{"d_model": 384, "n_head": 6, "vocab_size": 8192, "norm": "rmsnorm", "norm_place": "pre", "qk_norm": false, "init_std_qkv": 0.021, "init_std_o": 0.00495, "init_std_down": 0.00495, "beta1": 0.95, "warmup_steps": 200, "final_lr_fraction": 0.0, "batch_tokens": 131072, "doc_mask": false}
MLP neurons of a small language model. Each row is named by its layer, matrix (gate and up: input weights) and neuron, and shows model dimensions 144-239. Each number is 128 + 24 x the weight over its row's rms, rounded and kept within 0 to 255. Numbers have three digits each. A neuron's up and down rows have the sign that makes its largest values positive.
After each neuron's rows, "fires on" lists the tokens most often at its 100 highest values on Wikipedia text that the model never trained on.

L3.gate1252:169122089144109113137097081131129121145142086161103114117118153110120127152110116103064091163135128156156156127126121129097133123085130148134121143137181105126113079120106076168125140195114128122122114134164136155129138146108109141154131119090111179088147153116098124136089138138131108105
L3.up1252:120136177146122137114124074151171085159156148083110098154149154122139099159171135067117112131162129101118105123155160136100109156146121124080171135150123118131127146147091082169122127134124143152121115123110116103111144115146124134102114093121098111123103141157133132143123108091093164122
fires on: ";", "\n"

L3.gate838:145113092154131117168124147160120141089186148140132165136095104080103141152146127092131113141123106110132106098108117121159156143119145096161138126131127157120146125106134121133116136156141120140113130130125113162131099166141127117119145111142123108146095133122110132145127136133185126118
L3.up838:111108134093127113121107099136121118116129143129158115106132132081125138129128131165095093149096124117163105156122117119131156145138114104093171164107125171123128119111126084161153150138101149101117165149094122126133097166126153130130113098147136155110113112122077170144153109148122100137
fires on: " |", "\n", "|", "″"

L6.gate1000:121148132147149114126159182075094133123117106132167156125119135086107126164118169114185115135118100095126127129093091143157089147085111149161097133146134115130118108122148056143133093110135128113101144104157144144120133167123122099150159109139137093130137146131120154147114134097142075135
L6.up1000:106117186138097155118168157160147106128106157141166109117153110135090111088146137187183120118124106143110111138108136150086139169127139154171147148140085111119102130123120097093169130174130133142121133093148114110123110118134149123105095152131145157114112131118125153133099127118117133125
fires on: " "

L3.gate1551:088128109133092096155121120126118128153134070145126182142155138145135098097149127151173135119119122100160168101130104121159108103150119132119147115119105136153162115121093132148108135095148124095158080107093128139093116147131129080147122091134069112133092116121133106128147117154182135154
L3.up1551:135144113121149140145108077145139127134133129144071128112130130166148134166109113108174140171120134144121104128183051122103140166113142102149132139147088105093113130136109124100082177126165165154148143108126103111126157101088093135098134105110129137116088150127120104068141151117138177097
fires on: ",", " Authority"

L6.gate1403:104114136111131120096159134131172097138088129097135143115118109103149130127140122124142094104168093158145141123128137134135107124163093122126139139119120120110144146125107127178103133084124140161111149147106084128134094118134148124146144079112119138116127164095123124138135149133165154122
L6.up1403:162114178114127161140112095135139169137103144137114158139161172142106117145120099145118152127169115091123124166143123089151115146110122150169097106169091147120160115131130126133124122137119141149134122124149107123128145119134136110122111188075152115136145113086102098098141126146110127144
fires on: ".", " (", ").", "\"", "\n", " released"

L3.gate303:116130171171114100125118140176113120125136082100126104141140123141118134149146150100114153084141168096144157156147151110128124135126172127148156110126062129089087142161114100121080110155096111108115143090143134106137138118157144160093171132169119111153126132190120127175117091097126130133
L3.up303:139102075126129122131097115134090085151137153161164111160120133153124075132076132115122140115114104137148170074101151133109116125110170139097131153133154145143142109090135083138150126110123099129113192113131105126112155119136148133122140127135123182141091132134104100135110152127159141116
fires on: ",", ";", ")", " which", "\",", "$"

L3.gate917:132133089143184118061132129084089056102106118182136145123150163096153135100198193120117156051112112143130113139124109137144114122130113119142124101105115155094137098114169118137135120127168119089128108078109133088169141144148116125124138097096150123123108142101123162117134062094143132151
L3.up917:136093139136091170166109185154141088064119120135148130156099147155114144149145122125140142091111103149150133113143106135128113142159134172178144138148082146119127117146106127111109116142142121110117158143162133092164079109102123111095124109117180108135129136103098153114136091154119089118
fires on: " ", "the"

L6.gate1455:107125134135097115065092162124195144101170118108110164158135127102100126148161132172143113133077122141122136098140126157097142120156147119145125133130161128160131111125126106138131102167152123112116118147148067150106133111106130115130106090148162101155102149121097087132122123129094152142
L6.up1455:119116137119101141095129095125154121090153148150142126150143131085094145094148099135141115125098113140102114086096156119082119136175161143158127170101197137133090148141092117135158131142185147147131101141105129148134116117129094102120134129155117126159126112151109143101082146124101130162
fires on: ",", " and", ";", " –", " Japanese"

L3.gate1761:129127098102123126107135154163127111164166116083150086094121147146168133071100138110148129154145147161113137131118118176130130119126121097149107167136096122170152139130120064094136112175147118123104101153178173097173099109129123083136056121164165140099086141114142113096154145136098134135
L3.up1761:137092133108140114120123101133161150120166115089137140121125131130168080133095139133116096157138101103134114131128125149136096098092158088137128151092138108145135127159135129197143051141131140137122111118142144090159138084138176096154084131176132104118108109133126123116196119136109109137
fires on: " high", "–", "-", " mid", " High"

L6.gate189:141088123124138140128161131119134152112120134172115135106157125108124118111141172134141121094141144124135133128138135093148130124169099096171083159107101115137099167092153088113072090094159111165173152146141112108126103091129140090148122160137107173141109118129130139130086149184151097094
L6.up189:119140087114156129121134144163124100184155115112135121116135121139148111117168136122124119132102130120113117190135127094156108110118142155095118112122165161119131148176152108115111068130121112106125067148108130115160153147110147132127117134098083173147100163131160163131143167130115136107
fires on: "h", " H", "\\", "-"

L3.gate26:143096145074153159119105127150123107150144118102143136169175140178146128091182158146127105107143127130133140134148109122176112114104133117115129162130078123108141095104125079131082143097126128141161133144167164079117140164128148082124107121130108111099080110154122093180133130138101130155
L3.up26:124129088129171145124089096123103086167124116116127176149081128095116130094112125166127102176142103121152125136178077136141129110165096133126170119122109105119167138127145122110125156133133205111093130124118145149114152129128129121116083142160141129100127181121130128126150083124125136137
fires on: " after", " as", " After", " if", " time", ","

L3.gate270:098125155102141117134105140129109140132182113092104133107059086125103119114117162121108143139135127092135124082109125103175130171121119142143111121103126162139088110114135116099111077133119112121129104103080152124135063106125144143149126100088184089201101092148097075111141129109134094155
L3.up270:111148099098113121098129116114158147073140118135139132166151133162090126133118128147132144122138075082104085124135160124112126096113137153114134181112113164117152151096128123052122157159108157095090102115105099147153144162108090156112123123148126120136127120134168128143153101126125121163
fires on: "\n", " |", " (", "ept", "cu"

L6.gate1853:118110160118170124121116162113112168105095107097119116169135084133097129130116100158168118156143129144130161096095120135113124158159097103149135118155142142129122097125110105141166111134152090104178108076082088147097119148135143122125114176141121142147107128135150135134153105115156130150
L6.up1853:137164115152145103102113148116164113096089112117146144117107092096130110106149093116152131103112162111144177129133114113127180140118095167107098123136105112140147149103151153133129121124146147124123103187122131111116119144082144137139171100134130111139131142133134138181094155144118135175
fires on: "1", "2", ",", "9", " round"

L3.gate560:121172116110086172154107156130082112174115128142115116132069113133140109124101127131102136105122116096114126115103093133153116125160137116142118150097107045132151104125130184157153102119112119135107123121142121147107105127163122128134109153155170144172152105133173169102153150137129151116
L3.up560:134115110128185143097110130143145126131143120124132133082093110152112094122164157071135126113113122148099133127146097134140130094129140137100187141114163146122109067122137141141153085151132125143143171129123107139108134133138121112083113122178142071154132141120126094081075092129108119167
fires on: " and", " with", ";"

L6.gate1094:136123126180141154104142124149126130093110109131122107152111139123137106125143119153111126102141090131132170113125121127104140128134149139169169156141128056147141119164107176144135151142112099107153110143087115122151120143115140125118132082156156091144130121086122087125128127159067094135
L6.up1094:119105137145112113111180090137099114133135134122136146127103186126109100121117130124125113099147130103178120134133119112091109110106139122171143127100124087158150125131101132166131108119092130136154096158134144132121137108131116154125145097148126111140136134172155112159107129107093130183
fires on: ",", " and", " the", " Men", "-"

L3.gate873:112083122137130127139115126127105112120142159137154153116134099089114148157114132110157091103137135154145120136105155144113147124105117140177093131118161105117182109162159059121164144137112161080119170163110148135096110125115167140148159174150115126111151137152143151152081116125106079117
L3.up873:073099087152117116135136180151126112116128152115149099158161101105142138141099106083134087083085106131120163108172171130096166103141117110154136160114092110104189140130166082130153152105163139140096155128129124136092132127109112097159116141175107137094144120102162145144105164105129113122
fires on: " |", " of", " name", " ", " need", "ines"

L3.gate392:138149150135115121169148119141134101083143139122143158109147096136110135104119139126109129164089138122107142133072133111117178150161147124128101110123133125135129142148141102156212114147159162133149165104101141131114097105146101137150150116157107148117134142160156136204155124137115140116
L3.up392:085120095110156143118134074093124153126122122148138116115110123125129143119139130158110169122106160098085128133076118119153134120141098141163134132085163137092141132130140137126111138134091132162137110148149161063138077141148072111091135122142112139134161169125113131136097147133112099117
fires on: "-", " and", " |", "in", " "

L3.gate584:174116177103140130128153128146154143160108112144102098114099118081124119112099125138110131152161127153147114145159149111094123084166131154132149167172148111083143080136141096133101157099147140117152178146113146092114100140165142164069115120107144109132144130117104122122117146167114121108
L3.up584:159117138179116126151136116157128132110123124120152124145108129150131167147148090127126130109146166122105164137127135088142086153182141162156128144152126139135167135121096116152149136120151131111136143092115115100119079142116139163071125121090140121117163109122127159158123089129073105106
fires on: "\n", ".\"", "\"", ")", "\","

L6.gate1125:100143134182130106125144105143142134155105168145115143150135123186122101115135109123102160128115142139129152129148120134153143176127130132132109093142171145126163121115147129109143127118131124098142124103107118145109124106121185120160146141148113121112115187133120119109115122135211098090
L6.up1125:107172162127140129142092129131116137104114138152121123120111097149108094144088087139137205110126095080118115131118099128125126144137126106132095151131130160113203099139146093131110127099115154125100103100104085175097109136126130097163146129122152147135112130145095136112137135113126106056
fires on: " T", " C", " H", " G", " K"

L3.gate415:119101128160124123150122069124149103136174141137114102121084132151129142144109102146111132116115132145120083136090119118148082120144106145124120088131161100092106125134104126117122113106158099126128155106153182147146128124127148124141120135116128157155143120116108088148129119116138104135
L3.up415:126104078113131112083129135139115137158107147118119093149132146181134134132107145128157161115121120137104151119165151087130137158118106137101156110166127135125122126104112076122147180118136129152116091135144153141143132137135132157118148094134116107125142148159067119100151144158112102127
fires on: "0", ":", "-"

L6.gate1309:132090128100164101102134135178162096160148157116096088109149154154157109134159177151160132145153148180122130190121103104133109117159179158114163167129115141132206138152119145070113101179185125128142121121125075103149110147121163132127101116142109121137129133169140131104105111160140113156
L6.up1309:104118097122168077144148102183170123142119152108125104091165116171155117157156152137152108112144134161129111172153136111112126124153148110123156131130160156121125155103110129093178089176170097132148124134155117075155087125119155120120136109097097136115103109167077134080135122175145093131
fires on: "0", " |", "1", "9", " No", "5"

L6.gate568:154127144158148105135147109163117125118135150142128122099126116072138121151122127150114123102139149116131186157118124089133092135131104109158103139120172102151129122140129100100121133134108076078129145104132160098152147184124143113082103190137120145143131140133094141114119119150145099131
L6.up568:139129137093112140048120131146120149169186136095116100102101155156132136115134132118146154135148134105139136151097108131125154106079091165159142141093163117184135133113099140127168157115110134152111172109115139139156134098151107099155146107108140119124137159137085118127126147141114100155
fires on: " $", "-", "$", "{", " $\\"

L6.gate328:122128132126085154132130158105191111135069167160179153133104144164123124096109112112109113118164157112140115107133151126127141131162100133090127145117145159172139080154188138128174155147123135179092138114102119104086135126166124118069134122135120152126147128138123119128141147108084105083
L6.up328:149146157141092121094114161115095098122087126102095127095087092099123089088135168142100126122156103101078108110112117147120126162168079131095142138160123149162119165142125159117161165164147133106128112114165083120125125111135123142120158087129127138134130119145160093115104142168091119108
fires on: "s", "i", "k", "th"

L6.gate1579:115112111127118133117146102159155140135126095156154138160164127096090094161129133082098142158127129138142131151097123107097144100122135136119125170132130108156161137149156124134183115144122150185085108119190141126109096160146116128140104131113177111139151102137155139124159125100134129127
L6.up1579:150138153139162144094158133203133121143133109148178111156094141144047131132112106084137092107149143089145113096100138093120095130138113099109118154121132100112158157124161124115143112103120148116146128118123115132124111133155117108119137147136130139150141122112138121106113115111140128096
fires on: ",", " ", " was", " is", " are", " were"

L6.gate144:148119100176158107124157072119119116099124079119173128079124090169091122119134134131170141154138134142089113139120132111081148120137124135158110134152121106122135125143091118107132106095121151146159085100126133140095087176120117180122129137143137156140136141093136147130114133158096140108
L6.up144:148158116130142084121122124168101089102108142143151111143120105132124152151109141100097088133088171141140170120103125159128081142120090141139117128117128094066145156144182159113141082119102131161153080159113133126135098099139175130118141117111169134126128176085112127153133131104167109143
fires on: " ", " ("

L6.gate1060:113114148125129170111133135126110135151174071140106102140109159183087146131111157136122091098128131131122122110060125125146171160134110162158138142135099145135155091103129152139108155136164104099121129143099118117146118122133098087109100132089156109127090137123125127155147130106101114112
L6.up1060:126143091134161122106143117121125152115132108132141137134145106170097175148086121120150116136167149116135148118070116087124127152114145144141127115125136107154154133078151124137116144121128131098109117142085148131141118115135113128157093140116128174110107154120113137138105172108113123131
fires on: "s", "es", " games", " match", "wick", " debut"

L6.gate1805:136150155118117144144170119146118124110131147118115134152072141139113136125095131121129139111129143128085140134116147122184170144119148148144159119127161158103146127121080155097090159139143092107107080110108137097158112140126098154163146124096104118145149114148138157099095126161083167110
L6.up1805:132143104125124099127126156116113115108117145107139182135108130172154159143094125101133108090145135106101132154142157098156165103127162122102140135155138142112141136162116140156117135097146122108114105108104119136086127122169109158129095109155162171130105146113165103152128131131132150087
fires on: "s", "1", " S", "es", " Se"

L6.gate1334:129121178119127134113106097163107148119144109114157126120127114127136129115137121176137136153121171113117150141168129117160108120153121116148157135129137141117120164177123173131160123170123100108169104175122141120151070098127105147102133081127186103107132091135090131082105132156083135134
L6.up1334:152137125109176146137142108121145150175151145138097138078117116106133158098107093157146155095160096105088128126105122090134120146091153140157142142101147117136148150172088152143142118177164154131140097143115154110152098169120112122126100077164123160119107091122139145132129120118104113177
fires on: " |", ",", " and", " —"

L6.gate1108:140102123186095136180199145132154129159124127124138123143161096098114141151160085147166129134149125143081132146107141097116125102128116144149143098151097103110159123119129137156097101077090150132139129125091126094148132137150132098085107130134108118137117159144124152153149091143100138101
L6.up1108:109116144158115115184157136109103101153182107096112145140141149113128119177166155169130152124144148089084116156090133156079102125093143085125132133152072138069092134151102115126131103109098131142139133082126105155103120092153139153105145141168101108115125100122116156116140115132099112139
fires on: ",", " (", "\",", "\""

L3.gate1361:093121107146121142120138127178115132137139143131117101105094148115134118107118128160130163168138162138124147105129137137104097121133117128138130122106124141129095106161120109110153118158119164137119160093137129134170167138139120135095112141128138119097108106139165117123099122131085163146
L3.up1361:102148156106140115179145127150100127151155109115098117057124152145162134112098168150145158132109123112157115157103146170144139129115101102112151115096147149102108119112160108116111132146112110163137095160129162129127148110089143153128112120166127086102110125098162153115140138132113153140
fires on: "8", "6", "4", "ing", "n"

L3.gate1894:145135097114154136112155111138129123164126107107128133094109153120166141162136184119144110173103136153117122126111142131136145127105126132164130093111158103124146125176138110088125095126149151142116135136104113121136121099085174143149165100088092100107132127119129104128095122100116149086
L3.up1894:129116064162173092099158130163126160123161093156140117114131115131176128102160124109110116127128110145134112145130105154154183153150131136208141119140091173148118119141133108138112116123174093152132139121104106121103105144123129164140154108115152157076121138178133099136153127131090120113
fires on: " |", ":", "0"

L6.gate160:079145114151135106171146088106130110133131149135151118154077157129068169143080139145112145145122159146090091103095144148152092111097152133110089145129148118129097105113129103114107099112108070149122084143159107109126160147165136126103094125155112145110169124105152131112175101162132165164
L6.up160:117170128124134120146131100129121143120129105125103125083128126118123163154070112094120121128110153105132119102142135096150111136121139118126164128151159148116145096110103109104102108130107142147096079123131122125110154127164155146085171148159105089106142132144129123124152175104120137153
fires on: "-", "s", " a", "r"

L6.gate40:103167143150099138095126130109173147135213078109153134101134091124131145113114122131120120118117151121146111189133138093114149121140157113153161134139127144101121143082143104126118094192103122134164152126134105087123147117135141118116124092145163105133143132172107124140087124185145140138
L6.up40:165111114137141140114147127090154133125099157094096118140146127097127121092118130104116125141111139119131131136118111108130112115109161122119121137098166103128140154140111080124111139083129140137116134147106124075134116115129095142116105106126143133123144145130161153112117103128135153100
fires on: ",", " and", " to", " as", " like", " ("

L3.gate1381:171097170159110138133087149133128103145091115170149161146128121103114130111127095091137136130138186142128157126097126135183148099189172123137115125113152122154095131119125120164145134119144117104140135143179114132089067139128129135171145090094136160111133155110123140113132096170124099113
L3.up1381:128093145142123182129095139090147122153101159149131141153132165126143129170123160099101143126114201124125128121118105148137102075101141139126149149104134126123134189140128150133165130095111127125096132146128117137129119115117140124131118111120112152094148133121157124123130127128091157105
fires on: " |", ",", " —", " –", ")."

L6.gate1071:130094139127111121155080056154151065142138121150157151114135112130093159122112107158126120170164164128124101112120122092121120087136131119141136127111169086109168116126127100109121131128119085129148111134133127148124086148087123122142125108133131109147088129122124163131127144137163177150
L6.up1071:106087143134161122103119123145097095163119115148197147155088149100089147123139131121156144091147128140139142096100115128116113099127146133146117096112156070127125157130168110126155118129093113125100131144132162138127083128142136161186111085115137159167114152141110167149108147128112131110
fires on: ",", " was", " –", " is"

L3.gate1043:146092107131101126176147161079204106121190124103140157133112136124152116095143108141155078150141149184091104149117137123117132153153133115143165166124140134135125150169135176127160114141138136174134106115152124089133147141116133167152096187089128118107102050133126108156118105089133123117
L3.up1043:137130147155123112137100111123184163152157132123122090151127133131154149111143094112151097125076089109086132091184112108122166128148148112129129147129122133162106125118140086134140120052150124133115133102090130106098136090138117156077132112146124156110118123118139160136176144123068136147
fires on: " |", ";", " to", " /"

L3.gate208:152125124136127101105131111148182129144201187095151126102093116081100122146116089143132135164119157127137156144139100148116117103166132099105076146147113136177112109125124106125143149150118151114130113117129137106142186122115118139159102089135140136127114089169119148105141119149168129117
L3.up208:122153106141136164088103145112121152172118107170137163107155133103146153137086107136134101125085142145124130140087136137164121151164071149134149081119122143080169085112117137110095121143148120106141107106101115146094114170147128129133134142137141166117125133138142120118147103103096108133
fires on: "\n", " |", ":"

L6.gate352:088124155153131139126154113133116138187112105073128155155072089132109135090151129115134136136132146111160092087116098145169114129087143121152081163099062143124149085152128108143117128135171147117073139124165096100144115139118136136140126126106136151138116098150116115101163114126124163203
L6.up352:105114137090139167124124124147159140137121139108174110102088131120143143124127154132125107125155135137126104140137134111167128177134134137154167145163080142090089182075128117138110154145146093116152148139164159108113127136113146171109117132158127104141113153118133106156142163136102122099
fires on: "2", "3", "4", "5", "1", "d"

L3.gate233:098125144169119097093114113123120159127111132108148155112122116108097145164086122128130157131116152126127177152110071090129139159172123134127136113173147112126128118084147162140114133150168081104138090109119158126162119152110115114132122120107178101108136109122114139084111122148118110123
L3.up233:140140092163117113133130152133131151116134113088122134097105140168098122154106110111147152150133145128119149162143055077114111135164143153112093116160111143078147134111124047147140111165135104165164142145126150148146105126106116147157119108120137145126152086169132139130101122118138126121
fires on: ",", "),", " and"

L3.gate1330:143176100099195082075132145117123128139133134122132148142110142133116157147132126074146102136090094092083131135137154127125116153143108122145145180128128102152111074147117105134113111147142154118100146128115149190147103133099114117130122140203129104125145104130162125138178158100158155142
L3.up1330:181084113125122122093118154125110169096141139170114120147157094146091116137128056126110092081095115120102167129067169149124120154122112168126117171153087089137101123089121130154123147138134142154102139186109117184132121163142162131107148107122124118124142165102142117137162144159140158153
fires on: " |", ")", " ", ":", "tic", "F"

L3.gate1415:112152138131166146100118113102128161151121140140143122108154143127090114129079081140178139090131173130137119117135126116125140130126130178120094127122059124174130150136134087162129138163113137137115080116099076137155146152118127134145140139115136128128117170108162107140128090152146118176
L3.up1415:113113137130091157110098133114128130123127144107151094137119114110166137153126129086160145121128130105134125112110141142108079127139127144121125071100094135129129108088123121145133114118117150147116121095109115121134109113164135158128124156143118079138115118065151116169123127127148154109
fires on: "exp", " comp", "ae", "p", "throp"

L6.gate555:130118170092132130106170132100129137157096117137113162107076133168156121103148124116066128123138132117131098120155138156128131185132117111130139118136121137104170093109142135162126168144119129160114093123121131108131145132123152134117130137159150090174100122174149115098114142142117123126
L6.up555:077160078110136141117083097138132098074144121140138136083094117149107128117106120124142137117125122119154136120144132149163095164153107145132144141160132133142140157134120093160167119139086113110139153147103121116147157107129142110116178144152122101171118145164122100134170094148132087107
fires on: " K", "k", "K"

L6.gate1126:118140157124118095129059141130162130128111163106146145085118143150167105155088116139159078147139158096117119122169142115126150156114118185131165169078117120138162129132130144152132114145143136123137132111156146115128116203124116115136115152158180189143070150153119111141102155119126171172
L6.up1126:118104144181120096171099130131143105129128159126147113106119129122154149133139143133124099149098116091123123109088102158131157083084103122133137177133150142122127137137122119175136119099122106114150123109141113143120127168143117095064121155123155151147096101151128146159166163091118126142
fires on: " |", ",", ";", "0", "8"

L6.gate904:124140089157100123156190110089117066173154100119146113122107167105168083146114103116135142076159120089143156115113147098106126116097161126120110120158134120091095136139160100129090110109122135078165126127106117138125143148157113117113144125129147128140119147118150135183187141151127123090
L6.up904:109144102109120150111116100145091117151167112137145113150129106132143129131079127095116115086159135122155112123149132093094109128146162124123143123132095092086127128155141050164112118141123121143107109085143105115113126102136122116098117099124120113119102126175128112114163126172089129135
fires on: ",", ";", " ("

L3.gate1397:103099146148151121112125137132135111111170121126088135124113152143139149197127100117156088150129110126179136119190161167166074159145094129131146183102129118111111115076142138106128156115124118106107095132130116122168114125138125151156139101148165167154108124126122111156128113129199137120
L3.up1397:110178134128128139105107153154135110121129143135117149099146122141138139175091141113129111113078157154107158135153134158141137149095131084156121160115154156158150105098104179095136151185134142151140102147123116162129122150072147145158143120199132126165121138143122068089101147090119093143
fires on: ")", " |", ":", ";", " /", " married"

L6.gate1461:117133100142085155144102112100122102095152146124116117120139123152123161127150124150149121105130116139111128129137134130132121127125117125135140173146166133128141120119147144150132157163101127093141160110175124146129107121124117121103150110134122108105120126161124082118110153103149151131
L6.up1461:138123080077150145057112081142139142131125096144114122130126156125153129126124103112157111100112112138139094136058150132142134143163116155127152162122110100107146134138122138136117081177104172129151132104140105100143120105129096131104139098158137110155116123149147076130140128148132127168
fires on: "\n", ",", " and", ";", " in", "s"

L3.gate429:147128128163156132114143132187125141118162119160166083109144127128047121102086160128106160126104136140133139121162129142114092158135131109136122121172147106167112115127129118164120117087120059083113103098122089141145082157161073146125121114093176110145138124161143132107121102096119098135
L3.up429:127119106147146130135181153178090156123117150164146113143113152117096160132141166132139124147155142127145120170116105165170093148137148105121145103137114141125112094117113082149143142140131101137128168093165143139112109173142119116155134123084074197141203137102144110129140134130154128140
fires on: " be", " being", " was", " ", " un"

L3.gate81:138134142131132152143127108116196160167175107120122112109125140143134155115130122168138118146127124096132114133070126173154119161153133128111093115143133096116128141139135141165143096129160110118140150132088150133143091140129143115129126107111118098144169097165158165151146119151086099128
L3.up81:133107147142119155112111148112137137143156093112135183191117136151130137184094157117164125155134124115146121125127145134127124140123103189106132143127144129142111141164107109110173154110090148119154153100151152139138119113138162117074103119112104115119157115163105131100109155118140087103
fires on: " at", " from", " team", ":"

L6.gate250:059120138100152131121133119147154096150142074127081148099103140115111113093146144148114121115158167140099124110168121135167142128102132174172119140144104093113132116138137122103134101137133089137103146159115130080130110132132157111144116122128156165164121143112111114134162107091100142150
L6.up250:137123144136135120148141143120097120153187103155082122084109145125131112152136148162132097083123143075116125159139140141135141145111127156183115105131132155134140126119129114137153109125098128153112128112126103103091180138117151198125135090137122119131102104159149146133133149105113125128
fires on: "3", "5", "4", " ", "6", "7"

L6.gate1057:062110126153151147113156124116116119164125098128124135128121111101137120136147149126097126097129094155155121110121137125144107156146137105123123103105151114099110106168121097158148075124134123103162127121128128154162145144098144130127109160084124125117113171106133134122120115143134107110
L6.up1057:124114084133124133077150103140115128119132116129148152142135148138118091102130141114144139099149154139142153124083101104137133141144156112077093129125162152109128136103144139113135097109132125114112144154140074140121136183131132167139165090184127140138175127122136120145143126118110111135
fires on: "1", "9", " that", " ", " which"

L3.gate858:104117106127123100157115152175119141105113109085110074150128125125101144138085153147133110085115138106103144155137129090128161162151125110098114138084107146122152114109149113100112123128117118113141130134174122163106070131163136076114135169139118138115101131123097131163138117170068104103
L3.up858:124141133147169138086135125146116150143133115131108081100106129128140147118094133128137092155085102123111120158147105083169155146153090147159159119085163146119147148173095186116107114087114113137131130136147168166171118157138080108101118145154141126105101152111115148137127096150124099103
fires on: " $", "exp", "$", "fund", " £"

L6.gate0:087105167110128163171136170083108105166175178153054144123100097138125093133121132137163146129083110111092141145129135122114162146101096102143120102097112094122137141152121154139107131128132116139151088180109142111127117128119108116176103150098075137133128097093099124118123125127144189192
L6.up0:102130154081104152113123081123102109162156114153133105151128122149127145101139108159188127104144153142118138096137144091152141111114137138158145142142136144134101154139132162135120082123153111148131130098152143078151142131084104113089141112152146156099128150149117150124147154102098149109
fires on: ",", " of", " in", ":", " the", "N"

L6.gate364:096104127104138156082103082090162135129168154130139127147095151156125124141120185114128132137109098111093158123145153196147166108139160101104144108149126148107139174109153158090082140133128136123163129102140128157116142126119132118073103101104119139108069161162097136134159107111099106108
L6.up364:165100145133115134145116121082118151106150124122142156108151084180150078110134101182123072134165125175138124186113112125144151122140110185133109126116129114157161144127146091151115134155140126137134154127126139105104129128122144082112115121132155135151121106141097157129107121131129117122
fires on: "a", "da", "i", "ia", "sa", "mba"

L3.gate693:133133147126139153141108130155104138179121135117090112105093192116160116102092117071137134163128127129162115160132096166101134121192124120143130134131144110150138123146140187130091138114136122131104128169145126155105108148121141110100116134152143109107123097113129090115124155107120131121
L3.up693:133086156135106156098085089104102160095145115084137095064106134077090129139096129140146138160099139072139142147124130164104099124097142102125116111124146149138108133128143140145146083117150144145179123150159116128143103127155140121142155113164116141134173135106137144123048169130115115114
fires on: "-", " mid", ";"

L3.gate1187:160128079173144171140162148135158087156109134148163128149185143107159140143129152149112112104157106145123113070178126126152157113120111101093092160122165115128132125158165122104106123124076130126158099066123142112170131138134115115094122122145120107096124116125135151117144124103169115106
L3.up1187:112118177134156119142165116114107126127122120154155035163093110116136104139114162130099099109140136140134142111079138118102135143161154105132095118101136129110145150133135073156121123178127103130104141126124088113147094162130163130154159133093138146092149149142127114162128149137118178107
fires on: ",", "),"

L6.gate1410:131153116129073120111100099140118135129159094108125127097104131111147086177141162120094108110128140124114156118128149121115182122127131135148087123116114138170082103117112095145127086134129152128108114140168109119111112162104155138097104074124147103139121112113151141123180110133106145125
L6.up1410:133085170139079103073139129108114129137103141134147116112101121111118115124084172128161131108141143157132130153154121105128149153142105139122150165095127118164106078164103143063147112127108112090167102116151123135153080120126140130155157130140139166125104121172149122149188125151141152195
fires on: ".", "2", "5", "1", "0", " −"

L6.gate1097:151137143143116148135132149148127127083140140199100162093080120132104085110142167153130099079143124116109122123109130086129126091145106084096132115139109170137104121170133120128097152114172135155120102135142149074148105123116111093131106083103092109131161170115163133142152162120107157118
L6.up1097:140099117137109153128129153147141110104153100141091100136136086111091145118137133076100162137107129113125140147132079112064091137149183141117120111083134126095124109099097132109133094132120165147144122103120169099157098132110162142119169093123106160113121099119127141121147129160120184140
fires on: "b", "8", "5", "1", "r"